{
  "num_hidden_layers": 10,
  "hidden_size": 224,
  "num_attention_heads": 4,
  "num_key_value_heads": 4,
  "head_dim": 64,
  "intermediate_size": 896,
  "vocab_size": 1768,
  "hidden_act": "swiglu",
  "norm": "layernorm",
  "norm_place": "pre",
  "norm_eps": 1e-05,
  "positions": "rope",
  "rope_theta": 10000.0,
  "rope_fraction": 1.0,
  "qk_norm": false,
  "attn_scale": 0.125,
  "bias": "none",
  "tie_word_embeddings": true,
  "parallel_block": false,
  "init": "trunc",
  "init_std_qkv": 0.0244,
  "init_std_o": 0.00545,
  "init_std_up": 0.0244,
  "init_std_down": 0.00545,
  "init_mimetic": 0.5,
  "optimizer": "muon_variant",
  "learning_rate": 0.00247,
  "lr_mult_o": 3.0,
  "lr_mult_up": 0.96,
  "beta1": 0.95,
  "lr_head": 0.00796,
  "max_grad_norm": 1.0,
  "warmup_steps": 200,
  "schedule": "wsd",
  "decay_fraction": 0.519,
  "decay_shape": "linear",
  "final_lr_fraction": 0.05,
  "batch_tokens": 65536,
  "max_seq_len": 128,
  "doc_mask": true,
  "train_tokens": 558000000,
  "max_steps": 8515,
  "dataset": "wikipedia_en"
}
MLP neurons of a small language model. Each row is named by its layer, matrix (gate and up: input weights) and neuron, and shows model dimensions 0-223. Each number is 128 + 24 x the weight over its row's rms, rounded and kept within 0 to 255. Numbers have three digits each. A neuron's up and down rows have the sign that makes its largest values positive.
After each neuron's rows, "fires after" lists the tokens most often just before its 100 highest values on Wikipedia text that the model never trained on.

L5.gate518:104154172112205141150121122099114130163129178119123180118097143110128144150139130102098144149154147122137156131134130123160127107121139146149146109104110119125132124138107120101155171118182098097120122137116093074126120138137132148137108115161096122120120160146126141102139141178097107107132112125139124090144146136102148112150109129132111135069141128083060102126148118132172110109149117116126166096126124080084093093145139131102135078142178093119107115149114122137151157123107137142138152136080131156137197104117148188151130153112108118110140146143117172154121110152131190132117099139138139137118153112120186096115131131091108114131128124135103107159124103124135119120104
L5.up518:064179129118121142110140119134126158106086100085169099118094106120143152154113133117109159130118118089138183111109112115132118086105131129123150115161103132151154132161141106081109121138141141139089155120145134133176130135109171125137097123133149128179149106160145125132142113126117094107137171176149128130144101163195115126126104138130127120099159112094148126124092146111113141166111154099106160098100067131159143105142145138088186150093094157121136108101109111156139151108157089146130169116077129167112147112176116130107104139136111141143142141127112119095140124156124119121107150140105143137114149094115155158127109077148154156130110118149122157158114125123092143107103
fires after: " act", "o", "ri", " play", "ess"

L4.gate479:112148108169187153133092122154097102112120151137157112117087135119110126126151116141126122100179119132146120124118117140117152124102132113109130164144121146154108144166157070135131150121133109139146107114136141123139149133099132187117096108122138139128137073114109112098105154150129153116135144137129157173111144129187099160100200114144133062110147138120126155138156149137101152147168118094136134109121126073111130115147128137092164132138100142106107114132111140109114131159129141140112113135130113161093154108078084115145121121134149176114136117171149139144062106129132092114144129151166127105150121137088143099170115110098104108151177135149138086119129145089098105080144
L4.up479:075115098129137161128153102151113120139126172134114110127155138099135132129079150169102120135137178121155101158128118146113146133101189135153124114114101167156140125165150148149107107091082114126167130132114152145138195116093127148165126120118189125133156110115152154134148112123133117174136157119150100101117136158164144139102156108146143184118115130120112084146133148166088113111131118167137165136158169127110101162129134142169108135119130131093141138120152132131161159118100104111103142119069094144125106121085124111116120114146125103120156110104166101121107121109105061097086117105119120116117135131109144123137096074169113105119140102117121108171113108107143138110149
fires after: " to", "ab", " S", "os", " At", " E"

L2.gate301:154151087103124133124129131137132132132126145150164148075138185123155111161148122118180149139125149116099132144165146095105109119149139132131135116088099083048112100119141163173097146148116117113105104145121129105166139117155142130108130139140147115097122130126110113173120145086135094149153118126101176074109152126115169081124109114156116132135131120130160114168110117149164114180138108172165138124122115097182082134113154131128120095136110117051133111171136085141100103145131157088150164146175185130115115113114135107157122163099154135153155127108122136121107113134114142156096092121099134139139115099140147125127140134110136097102142101133134130116115143135107136130114
L2.up301:099132156166154151115130070105130117146142115135130157108106124164109084116155102127150144136160120101105150125131108100086123129121141112142137161104097091125171153118132131138134124119141126081121118131148113125123149131166150131148168128156129148133106120100131105107103157154111103152093114086153137158130117129162150128152114144152115100088132145124106099158133121118127086127104139138147182152121141115106121108123091142125086158108148082126077140142150113143147096138128112078078098157151150141106113144174155111157150176143059148127129102104108090157135150147115117144146106155128150148149116106157173103133106185131120146074108106132147111171100108149137190107139
fires after: " R", " P", " p", " r", " d", " E"

L5.gate512:117126108121138156158110143121104083156144067140069160121101166095124097134107154156147115093098146106126137134169116151142119147157148125068109149144113113137131151136106146114124096076133144095142140086137140113150134119135117182108095118141141145130111154174133112094098094119098109134118101136145145113161127113107129111119142127123153108130191092171122099078167162113164109114119169152088121118132121145126122098139145158149139125162078114071133152165114154152135149111114143136138110172131110132153125148120134149168176142143126147151130136146167132156127085135138128137100094085132072126135109104144136158152085149118128087123134111138107138142093158142122151113124
L5.up512:106112133129137110130152167137143143107130164145147150122115162121105129113150126175114127071142115105136105152111139122136127112119129125124134171135095098107137152090152138139130081154170115112131114145114102161123158130163089140125114131116133143088140132117092141084140112146164123175093102147107118105154076138141084137156132133138112112170096106099093115111087083120146118151145119099133120138110092122157151116114140211133145123148148140122139138107086095130129145174090140120119173161093111150124120151151174107173125113134169179153132103070129147152129130146161145123140122190129122109075128115111156110144147174117111103110126094099133123108105151132119122121091
fires after: " F", " per", " p", " f", "f", " P"

L2.gate585:091097103129117154112142128105152157172143120137125109146120143114122104103152168129136133130116113159177136102125105107132103149173082099089137122146051102179110119060123114134114099143070105150112123129080094138113129159136139168123100095170119111142132162162128122073156151153105102116128119179162160157125123211111126143173123129107082134144086138105122085150095129140145129106155137129144087116128140101124137109118148101141108148110151132108125115150146126162107132147157161149087115117123127136104123138116132124134131116135105120141132128144170115165119127118145155136133114138155082123114147151098168142154135142097141108122143088138106159141111123161163140121111
L2.up585:112120100093123105145093152075126142155160169156163081105139132123133145155100113152121111121130160140146072124131139146110149149122162126098143106093075121133141105103098106167096083143127165116161125122068147131130111126122155128131088117139152154110122110131092123151133148140159099168110151158119096084086150114130129133160091114102166139167109145128096123120093137137148099158144097155154130144126153128134163113142164122117141135132118121122100114092139126164102103088097150109151145101143149130095144130154165115100105120134094132126157151125097137163123140161144120106115072130128115102127150123156127115134154173159125168131108133162135097121124155212106112164134
fires after: " ", " c", " d", " E"

L5.gate391:109098150180114139153136122118148161167104108105121123112128159135108144142147151155169070145126117160145139135158152123065160129127076147100121140109130130110112142124111142108114108140135105133095128144158090133143155128131138139074131170128096128108143120154173133147069099157181103157141110120154120117087125098138162118123157162119151146130091124088125101117134104103142153091105148133141161094142109124066105116141102110133089157101138129121148119148148118135129146110151121126120115112127119156121115105182148166105108157123148152120140147153150072118129103073158115118148159100143105120137109123162113119149087143134080162107148104146165123171072140136117145121142
L5.up391:105090131174130109121148062121104128147166130120125125089122126111105135164180130128161129114125083103156128153139093123062126096123101135132125124135129126155112115080145134104120105162158089101123076131141121145138151138133082154128093128099152127124094094146149123155078120120168171129091148131125107140141126130134118134166150136103115139162117177153106142147143083092104127105057182112118127149131114141143111112138195154166093147139112097117137142152145150140127163148166109134120137147127123143121143114163100129102127187121124137143146153118114123120148131134119151088114112087150143153162103117158117134107141100102128117141091095127173113159114129138133159140157
fires after: " d", " D", "D", " met"

L4.gate227:099082128107100157142122143135164121100098114129092174125099137184114131145156126148125133137133135134119179123154119114116112108100159135144113129111107145112134123094156085151119115116139133085117120126130106110128111155132140169156147111136151189056152123115131114123110097094140105145101131132134132134100128100127114140099135110115117120146112132149143140105112147154127124130125106151120130090126173109089106125119126079106134136121078152146170088172147148135158124146119194159149129140082130154117117168106124106133148110098120140151098107169090082129183128155149132093155137120195111178085081099121142171115161142134171122132149112144126144150092146137127112148113
L4.up227:129088118130159176119144142152105139127169168113147186121108151159112126101145093083117103148113141103137112112140143175098118104117181122165132109126112161125161147109113090152102152129096149116175147120068142112146115122113134110125127101094118121097108121114124194114097121111151120134144096127140138147150127078131130130133129131127117137138123159113168102120109107170134128161143110126128094115116129137125093144138108177122180134104118098120109142120176142158135078127153158133143110161125128097117124137161147121177113144114148153156096117132134137136129126151170109121137103155126118112108132101170140110127130089081120132104114133061075117174162094183131102102118
fires after: "0", ",", "ri", " spec", "ro"

L2.gate434:087122088153132142122129116159070149155131155133173120136131153107146107138098096139094103074145120105102152118168144116131146176160124170129137144145085126114144058139124147159078135094113154102114133142085113147128174171103157118136133131118105134115108136152119107096122119104141160103140116120158048123165148091108156141160156110128105107147153124139087103091135114142115158160118106065109144112144153147141141121126128125101098171146151098168150125135141117156124111118136134127139135120159124141150124127090130131102133159125099120141129173115143142118173112149083149190134110147126093117130103128152125161101116143092171119110156121104126149123137108149129138128104
L2.up434:101146115141121113109132085175123148111141132173171139153116135124168146130114195166108184158149100119139158110139140119130119128169119134158111137153121123109116181121107154185134137124110136177105146128143093163140179122132132136098116133146115132120123117159128133137123121200155136151121127104102090151100112109066150109159137154124119160174126111134140133096130055101152153140098111116131133101138113124128135109109108132116124100155140118135153133150143103131144102110090167105137145147092158113106123114097153087162117112128119099099117140113129121145096071146096092111116113106142067159088101137127135116134132141114099129140100127150100164158096103099128127158121
fires after: " p", " J", " L", " R", " P", " r"

L2.gate596:086139081105104146104138098150133084096189153158138093095191137139174145098150159114164109128138163126127103133167140095132121141084136110099129108114085122162161127148093127148166119184141166140104157141159142127144133148147092121123140131113140088093134131107115133075188153127115090136169111170122105138082127097095126160115149147124171157114130128122153110157148112147131091147139091123103058148139129107089145124128121131144149141090097143147123125127106139129147141131107148113116136080144157130170157132116139127099105135109105127150111151148127138122103143135117110141143099117127108164119121122126091126126100144113134144137132117106122098176102155125148156111086
L2.up596:139144081107116137075119134133121108117148159146116096153126129127112170080088157121091102150109149155152097097155143183127126121106146147144134117122077125163085103132135092096104173079143122127073114147138112131162137127102160121110138104119128116135164112144116080142107202111185131107122116123145138165138132126123136124104119127138117129107174120118113154137130127112179102119112084116122134139127166135126102111131098095121127089133147180102148138140109161173144149113138143156106145131144134139096119122099113104112137133143122142094118150153122146151117148115165069123170110142102135145131158167134090091088128138123175168106127151090127132143149149102151168137141
fires after: " R", " A", "A", " L", "B", "m"

L2.gate59:079137137080141160127089104116124119100127118156126131130150136167109137127075113162145142154103118134123143164079115176157131170120187107146117133117148113136137121077169160141159115110142146121139114140159112117122147131130100135141187098097128135137139158186117144105135135107147182172114110126142101123131138145124132123135175117136080143112123152128140113143078091179123125134134140102105116147130127118114068089125154127122146123160126126142101118111124109173155130121082110124127087122146122117141122119127153104138111119208130098083124150098137110100107109143131122117102079162142124179170129115119131140109168135142143137108146123109120131074133157097106107141090
L2.up59:106124119110158112129147135123166119156127128087139150120100090170112095132106084167141130114111159162128143127110106162127091134138132123108143126144098084144170109157144144103119099112149110110143158137165082120113155116182093109126151145134122153130144079125138146123128114165102187107171146146122127146165170101112105153114107133101116163145101117062154172132126149123143108150157117148093122067136112142154115086134092130100113139132167109161132097103120131124145155141132151153119117155187135132163133140123104110130100128159143111105151149105143118125132129146148140102083112103149100102117125088096113148123148137145150145134136156109155123083127097132104177071097
fires after: ",", "0", " .", "l", " L", "2"

L2.gate624:097147144159114132108142111137137142136116122128144102078157156135158103155114130128187112132161123130155138121149111118150122162087097107127138141138129124082083118140107112088101095127187113171120154101139058134138172122108177144128128122148156099135145135104119122076132123128102152122134131105127133113094139103112131100144142115124195115107180120091126089159126164174111144140139130099134182116128155124084134126134159127163115117127124098151158147142116122170183143149116178113126137124154133145129148122126132146099118127071139109135148089158126118138102094124115134162097129137106130146155121143115096144097133082094158096115092105129124110165082115131146104162142
L2.up624:189175117135078104167122145094130131125134160111127109085136097124163101103131148132165069126144109149134134111137154134103122169149121141117145157117133135145122144118091148095128155135120127125080121120123129145099116122155127125145125119177144190120117096150126080133146143119088142131159158130120097117100116110101131132118115097150123090129157159080142096154141137098122157097162123152121137124152154177110140101152113114118152095126125132078123175155135137156149113124103177094121113128146113114149169149079144127115164109117110166154105133147126077129126144171120114119087162142115116112131160159125073145115121111092112120120158175150115122160128105092134075119143
fires after: " R", " r", " m", " S", " D", " M"

L2.gate750:167100095110124136112147110053102117142083123129139119141141128107140086148173139155157123093123138157143098101118144128121127137115111125151127118154128123105116082105096133124144126142116156138123127128088130159133087101121124118135095185129132150108131200126096129123115106121057118136167115094120110109169168103155115133153127176137164109114180130098126095153165108117157115151125124105134158137149126133105135107129128138115123152144125161162112126147139108142118162135115152122155094131115110173137147093157140155125157127083101140126144174097116094138159123089084129144083132133137123055172140149150117133144114150096166140143139113129130093121143181135144103125152
L2.up750:138144163126098124117163105087118162120095124140123126134096138119162079109118125121119133128130124130153105135133147133163117099144119104217080162130138122124118154176082116091119128097128115128163146125084148124143108116137167126152142123132107123117176117167172154127145111087121153112117128104137099114115168151149094142158116123160073127129099143107116156143128153100120125146137114100141142119124132074160112137121146125105169146131104127125112092145119146171145087116089109126118093141128103155150160122162118164124158127116110161135097166120101121123107145151086177161086141158130077053112121142138106177133140140150139106137139110092119143125109145161140143100129
fires after: " s", " S", " m", " M", "S"

L2.gate635:126109150144108131140124099200160108103119105127139135117137138143126116146115150152120116124160095107115139131145136107164113136119128050158111135151120124117093098119161136061132104137080128135128159108120109135128105088150170119165132128097142122102120070137141151116154123109180119159164079164111137133124101116121121152118138170149142116121103102107149109175135157148121100119126146151123123106093119116123133146118116116097186128165156110141141103162147137147157125124115109126152125109113096144101114154124166100156123124149138167182147150087108122114108104085132112139144129136133110140127143169069104110150153156117138118128132106108192068183096129118129133144105
L2.up635:104183075131157117103128130133090137139143119152163157089130127160159082126150125135109155127108166097123149112140110111122154135076104116125138145124147137150149114128137142139110113116102102151130124071156142103159128161132076165173117130121151129138112160120098112111093122132160191124114115141107123126191142150147148111127134145109160098090107123141103130129109125139074108131139126125132144082146171143117140117106099167097177103122153133166082106136129125141146142149072132135154099136139164170120105172101149112170099090126114149143122144129133096113156122118151135136136076085097111106125138127106137111126161133105147150173110112163096125143106081125138157132128
fires after: "fess", " ", "o", " second", " first", "l"

L2.gate321:129202105084113120124146159116113140132118118110184096112126130127118129128137117108093115137112081152139144132141117127127165079140108138163114087116121126170126119126166148144145119169121109140144108127130162130148137151143109160135086090147146158141137096138169116101182172106129130100107137194156113152136159144151143151133107157088133133125109134145118150123143086113085146127136169117147123131154136156139149176132126103120126122123138103127131128114133138113143156120150091147138160121090114145137149102127090125087098114138129133129159115121088081135114153119102097131093091114079125123070141088136134129112144178080125118156154144140123102122093098141133171053113
L2.up321:098159097106116127142120118137122117138078124170138140146130100096105084123153097137128130169096118132109124143146155093109097159103133094165121109127083131127134127104133116129121167120159121154127128099129094161113098119150116071139147119144117162129089148161127097130130152084108164157107126115123116110173127159124102124123091131151159164107158086111122138113108083131125167131118115145162116119104152131090134153102164096146164118156096102152088148105117192118155137086137143139150158116109113125120154107144111118123148085141118138160130156098116140112162117127152100115122104109102129111052124152126113117157149181149106158125152137144186139149135173150147175134144
fires after: " s", " e", " S", " at", "am", " im"

L4.gate793:097113127120172125152134136144107103110132165124135135102128111114102085175124171072098121147150147169126110130121140113131155151119112141125147153127115114125123113105152203133154095142163112118120140125140115174122146100142105138106186146130146114100129124116142117136148159083125100099135144148134129132136131128116144134123123128116097067128140117106119100091141157137125163108150120143116118150108130106108153117111151104130126117107107145101124155150139139083139143089130160116154173082170123106143076150125106099121134083122091145140166187130165083136106112168166128110116114096115089109158145161158100097150137101084114146133120093157129077156131121153127180175124
L4.up793:097140181112103120150127106133123136121111122121087155137128147147065135083128146130115126160130134130101077133100128136140120102089074188118130137088154140158144151131135144076168178108113105111129111145128094093158165146114125138121152148180069134131129145165125160101160180115111145136122123101133113146125138111124104119133151155129129157112126117123151129130110157116141142101139113103110106130110157121130075110116145135144154101130128137084145110115139135128166062122094131123153120115178093132163104154132077156144125126133127081121125150107086154131138154102160152141128124108140073131151135128126118135172115127124156160132090151157158165157077118105146103143141
fires after: " m", " o", " A", "A", " O"

L2.gate410:112132120182100115136111103120127121150098091142113113132127117117096156135173125128172092094118158120152136129103158119125162093137125078154115127107104148106128086153121143122140122134124133146101116146141131152138183067089119145126090141110164147122135175124126140096164155142107141093132110142128095125130162093135164107084129114101122139157101112076102101163137135138130133125117122170133124151157104175136170173131155132142121117119146130099082129143155113124126145127140135194134163107127150172110137185145107140113108136156105127105173114133071143155140175121122113119159137076145116110096102110118104117113108154133123077178122143121114124121096131124125130176097
L2.up410:159117106125139129104095132134147126130131164135122153123141097158131117103118122130147150126124074089123143101142137106138123121129084154115114133142118098117172144088129126113163056134141114125128117132117133113121153145084104094134113127120142148090152128127099140133146130170157159166149141137127166087133101124116090120130100128154082181106124130109151146145080090171143145092111151121149138102148081141150143164118145143104125086117199156093091126099130117091156160125115119148133095127118167144144113146108121150112090135108143131175176157133155132144099142067105122162169103165119143152136120121151171107145114153089138154095116107148140107167147116102105108154114
fires after: "at", "et", "em", "ind", "t"

L4.gate747:160128145120103142143076152099102134170140172181127134138152086133134090064165132156147133125139105102110152124167144125141107150137117092123119134153128111171133164132113124110149161116131145120111094139140151132138127142119127140113095143098080115147175104187158132129134131131073127097143119149138113131140098151155109131138115143088093134117139152123122115113121105132128172109127162121150099116093149104132132088081122103125142128136109141131116113139158198128155172135108113183138142129100122125084127154131111138080135157105162100128117141131142108129107087136133112137125138091126136096090091113157153122133147131081171148116166141076163137105148102088104122120178
L4.up747:146123119112085169153094142119125159134143107080067113097124122128146156140150099141148146081153161080113127123120134143123110114128117159116117156087162136110143106137108133149097141129104114072109140135121086116183162112117114104111140116146138141100103130142103135119141156113105112110117102129094139147199117148126128115085142168119145106097167099136115128191154148189108138105112109146133097141145110127102156113135104156146101136162154124120094159143145137139118181138149131129108120093125138121147096145127137117117157121080151134135158170135101147140142170120110131147117088097115110126105128117165146139178121103159166122086096130129149176154140116148127105072134
fires after: " is", "ord", "ed", " one", "B", "t"

L2.gate195:136136112111106097104103122131137141109106121107108139122138096115165144135154120139155087121144126159145108164129104146116087155115121074119141119127132088095147154135068131077155125100185139139087104121131132091160118158160102102117142192087132138160133161117113117102148098120092190124083122163130137169137130112161100172138122179118094130125104092155164110127113100114120113155108116155124110137110107140108154124103090153101129135106083173105111123125142092159107141128174131111148156152132121122148116158116117124161153125129140145149174122168115131133141159123118134120170134163121163103175097123116133113127137132101106120101100138111157119074157127155145150150133
L2.up195:122146091129103070115099167132140142180130161123110141136103139171169133151142111179121076161131135103126109124118127148137140143122141118106158139154110109076128147110163151112143109091144115142144086150124110104122079140124110136157136085130147121167173155138139128100121146161069127171127150154136153141149113128201108082090086096137150135138084105126151123110108076110135137143126087141115089132152110096106129143116138127114113119136103180084158140113128158135161136133136108165130144182093124119140133131133156129129103123088132086161156144158147151111151136108101116128098133115152126110126086116097132135154163135123124169129081146155126130124105124111116122119153
fires after: "am", "em", "at", "ri", "m", "ig"

L5.gate617:113158127150135175144098147116122124116130150165129123080094162121139117147132103112120114123109157168073124157127153150155162147173136128128104140115122112139134124146112125093122142124143090181173102102189114104151140168145114106119148130137082133106152150136079112105092139109135106132125120109134085110074143092108144111124110134151156101178142119061115104103129166124092194119141144119164167124153132147103126146159131160133108134097166100123144125158128095152098117146161144101110108124166142133129106100143136112136142065128119124173152104138131129124123116121164105117113129161109103171159104150172106140118113110098136103149136110166134096125103091130130141114121
L5.up617:111122064128157132135146130144164120091097129121113130143136121130106147065132128130121163114138080135138182123157160151080114144135162139103178115132109139145157117116150142122127087144101145152151102119126158150155120160124133117088157175125119131130143135134156137115122110115106084139153141126077141119115097112123113136134117122189058086139157097167147127129091188168102157119073131121140087138125123135132124102137115142090129094121136152159148195137113144114113150147123158137133127117150159130116100107139108142104111124123140129134078161092098159119118161151132130132138123153135112077110086147087128108135137132131053132160124164111123128143110155135122129122129
fires after: " R", " r", "-", " b", "c"

L2.gate829:104120135080134093130113121155153105113129108144126091170124149124115078077147142112118134162098171153150114149132150168168136101108174114153129113141103112161146136104150130154181111116170104091109116135165129152139136118118165113123169133136117130112122137112129157103117121130147109126168093132122178149116141146165127122096157117120097149107133149150137138123123132125101112125107164144089147142129137071119099123136099105062158121113109133125142109111132153127159126140107102130102131101135084119162115146139163144138065113120159138156130129155168144114142149136096095145133169142189093123099115113097101097129121142113205130137150094105131097130105115136149136066124
L2.up829:112111137075127126119118127139105105108069152113103080134124122131134104123170136144159141122140158142092133141113144117144109125109133088174153097148056115148140062114114138143152107099180101115098115111128111159126120136160137133143125135135164135086161125149131165120125144141154179136174154130136121117122130131171158111152142093158113149120129131123099150143104129155147163126122104124102133088109079105085169129111152158152156086089140095107177116092175125149179137144124125148109141102134126120121116112114109088150127139147134159146111131109182123133134111093115168118122126120150105159130112114075147129117139152157170141131132090114134153111124141150075147104151
fires after: ",", "2", "9", "3", "8", "5"

L2.gate367:133064127133136103159134149112154123079101144133108122146165121116141110117133128097132120119095127107144115147129124118173140110097135140111158123118141139150153117123144128112164110141165103161115139166124116104121171110143114142105099126086126124069163132128141097152102088112121135176162147130099153133126115132099157103144106124144117153101126131101124136134140144097175132118127134163155133098104122104060166144111136123138149149074115154128119142163137105120157119143162130145122123122147130150110164153141190049108101105160181161154092127148123120100168118133128119095155154152116111113138118123071109184140147152179121132140141089108090075131128134129104113118112
L2.up367:121131116119156109152124110134125115128162093118144106150146191153122113094091135149128163154119128116101134100164099070127103141116118151167098133145126180118133108102131132129150118125088096136130129121162119165120111154120136152171088124120078133167137127177159129139154147106135125107143143136114141115161082132126117110124135138162090129115125086164114127118169123126136129122168150141160125111082161104081116095131110120120212120098154104116131121104112102126119084092159123157156125124112110121088121160142104143098079152146140123172079168113102121107115091121137149120158167147109129113165139091100114139138159107134091125119158123130097126171142153103165149133138
fires after: " d", " H", " Championship", " first", " second", "old"

L5.gate860:153156120123141104127138121131127109133157091145134160120127114103167111098158135148084122141113112117119110114123126109131146096116119105138145119135104137145110109093117107155184087127101148128080094138120134122147131090124148157119105108161169097138160090151097131120126184160144089108130112145129088157127132152110104104107128144176106127192167131104132145171131102100123130119187134166137146092120146175084126124090132138119157112115150105121090112193193154092125140144100132141168132150145133140136135146093159131119147169075127077145153139088147088130127127116133134107137131140124140100141103126125164122144127096084101103097108114140136112158127111166146131160139
L5.up860:151123106147110128102164112109135158101129104099083139100112125157151139080123141115104145107104133131128107120191122137147105144107150163138075124153129156155160116117076107162141123128101153121108081171088092112131155100123166145100083172127142157105116129132162124146172153119094121141098116203078137120133141109120148136102136134122116134164111155113143165142118099167107190151143123124119142095149092122111139124148111099128139144105151122157087125134135072116126139113138118132126121095085126169103130104159161103138138153150149104137110129097090121101150151178119143128111161146153107122159139121137152121144154117151150117104099138163116103140099102172118134155112
fires after: "B", " j", "ourn", "ed", "ased"

L2.gate522:138138125148149163144119126124102093135109164107142103110105154094096136105104160156143120150132174137096158163146137123163170124117138107092170122159138173140119100141140142160130149181136124129129100114148100138132144118161126094150102101144143172125103099114124129141088092171127111144147182105128104129082120083135148130129099117125131108131150159152126107112150131130111097102149144089124131149121133107131109147096168101122119161140103180148192138091119126115096126148120131104103124107151108166135114115147114097170112125178115146113095102128105106121105138138117118132107166102175127120147136124149143146099064145130087116091139082079122123169109175120134142085123
L2.up522:063125128150114146118150131138114138081116126129061101148114142133096136112093145124117092113124117169119112149134149138151122103104092144068142163121146148129124107144133136132118102065110129100152152083166137095130124095115121130105140120113150108144154093092161080130125156128111135118126136101148112150125078149125132144152104119144122166135187152146090110136165144152104122132118121114160134126126154147138143198134129116137147128120213122118090130108107148074165130117128139128115152099128129124157130166149134167116133121136139119099146172086097128145133160080158141126094146141134105117084124130132109153148107159178127118131134077136105165131125171120135123117140
fires after: " At", " S", " s", " con", " app"

L2.gate665:112116060144127113114116113168101081095172134151133137086139122147112110168103147134140109121129166163111148143115138127123092157119111134098095087099135119140123156080107134105077155118066133155123111158106110117118102172145114132123118105115154101124099182110126113095132116135108112124132122159131137103128128109121161099130126161076089135100115101174130154132106126105131099141105170122116143165168134163100107141146146146140137144140120127088173130151106158124133104115082117143158153166167118120123137165146128126141125150150172118150122127156101136135151127117167094134145160145099105140153149178141106109154183144105120167097108140141143093141127137090121147083149
L2.up665:116075149087142110112121159117109117135138117104150129161154111148152129114125163141140109145130138139136097132095088142130101132140108166106138155094144144085119157160116138093079107143162136133143132167163174123149103137086133136136120104153129112071120163158172096175130181108170117135131093145136113090164110133096154137172107145143149129113116119102085111105138133114094110151098162106100143135110102155123133088135105118107073163094130167136141120152098152157120119095107108137141105103164128125132151120133138103152150110142066128124143167140112114118110151130109156130119108112122096153143157118172096101157071131116129137137138163136120159103129168140119179145110
fires after: " A", " O", "A"

L2.gate203:137108131120107171165157129150075139094113133129127143113152143085128139111151138089131120113108141142120122173165127107121109168126120114153104125083148165150123153072148142135147108118147097135154126107134137106111141135129130115122124103116145129112152067109122092069124143100153171123117134128193102143103139155119135119134115097135097126135146108105161145159133157153107123155128134098130162150114134136151151111134130161119155146082123066146169154160111145173123116146107133147102081151094085120155127130091127072141115164162125127140088130126111130080122136132172135120136123144148094122134053137160162138154131149155179118108120101086103100156107116141118142127133
L2.up203:117145115169078139111155130107092114092144167134175110183146124132108100122095123138147175142088088099129147142180100107142090166141142107130107095124091123108153105093168161130125101159152115110146099107113112099138120118121153111118116129132119134099113118108078120120104150116156130130139119164127115115123097113161148112101110120135091132160171118151168107109105128157127112122132206142138144124127158113095139133146094131122162145133158164113139171116158109069137121090135141137098115124123133140120123164110132126114129162127129118107125119165149107143105106116142073112128104153170134106139141102126203124185148118137129163117135153102110116092132144166168131124159
fires after: " A", " R", " sp", "A", " P", " r"

L4.gate458:160116109095147145064143145157068133112109150110181134117076139139147098077178168109126123159123100165124118141154102153148147118101124159155104166120118122134150127130141128147141138138146137119157120108142138165127130139164086156130095095104137157115105133119117103080114134128125137116147119136135141149114117080108123139148139144119127122126128101101104152146162144113127133125112153149112157096104147154090156169125164158124142118156128124118166107153109103098079118143104100117089127140117124087193134123169065104117178115126160157157103126118108122111089120099116100149131177116159179125132105128101145118121111131124133082095112090154108141155135119153156154121148
L4.up458:137085156125154144093116111105137142138101128120122121125089146120112104118131109131114127127111165152156178141155100162139065118127115119114121160115169129138153127127081138097164131100097146142153113122157151150078125073139103140177152126153128094122152117120120153145147170123146107129164140135124132095145147155146163104153131126099153092128176136122120142169143138116109105139121087088148090113125131126170103126118164164132138087109095125097127124116171155104131218084090152108104169118115083123127129098131146111141134120132123151134129131131123084109189125152109114157087119106092123100102147132152131143133151137128132129128096114085129138139149156145137138072140
fires after: " s", " S", " tr", " ent", " im", " e"

L4.gate37:098164172085155110133135119133105125098162119106120144166110136089122099132181118131085110101126118150128147125182130117121128119122110112121114124098134178099130166104107123131122149107134104095120133115161139126154159041106122089134112126128131095130126158120147142140109097132171119138122136133119123121133164124159118088134141136146136117123120141080102080112164180092132160160107100094116125145172104126150117149135095145155144110175127180103159144099110107103111110135099134137176150098125154134100127183109145138092131123115105124140086127115127133101116122167128146098144131138185170116096126132148171110113113114153152144158145170099111118153155086133157133112145
L4.up37:094094132151160131091071118130104125158127124152154132149131108127113144190107129152090136116169145146137122113128137114125099134113133119093161139151139118115117115076133121115155154132139121161109175195114134100099160103120114090120143099152158121119109121139144156130136148133133144116152150143085182141162136138169126112139068109117104118114147115163136113146099147123128124107178171103165111097111097119167111124116143093142075056126103152135141104097151159139153160151159144124115141110150150139145135103149134112139136108174085130090135106129141131126145163162114131098134114121131133124044140126103118123145122074138131137120127100135118107162122117104131163149091
fires after: " play", "id", "ootball"

L2.gate351:135133137151147118151131115122146102149142136124160099143156136143118117115132150112154085212154111124131130115169112107148134102094133114162156141128124115138138121128129133144128155145122101113125118118128071095108160112107110114095105139112113091118098106124123124136141123092125130156116160101139137076128135117168147141146141117091114120136160160129116101136145160120143123155166102128159097104123121107109077100130156154126134093189124086097127132122129146124073148184141147110108106136110154161082110085127156125162117112137110117133160107133179110137127146129132160178170154153121103134046108155150124110120138112130170143109189092111175104156110108129128089106120
L2.up351:108137170094144162122119140100117115138144143107134083106146149104136137111129133145099137116144096113096116172110102159159145136135110080134118081124059117117128135096157095114102165153167120140116110098139115161094124112173137130169123105136126090126126116152150075175139123123157134145093164138144155113144126199135153130122117101106114131131101142123137131158118080146120133133166133137153127154066121118133126116124175120089114112087098129145103118141136128164086130176146084120104167118113107134171072081157128130107125166127097125132141120139156136170125135120139138075139138161113131155097129100121124111109125151148177136099108148130170150139126156153133123150142
fires after: " d", "-", " D", " E", " C"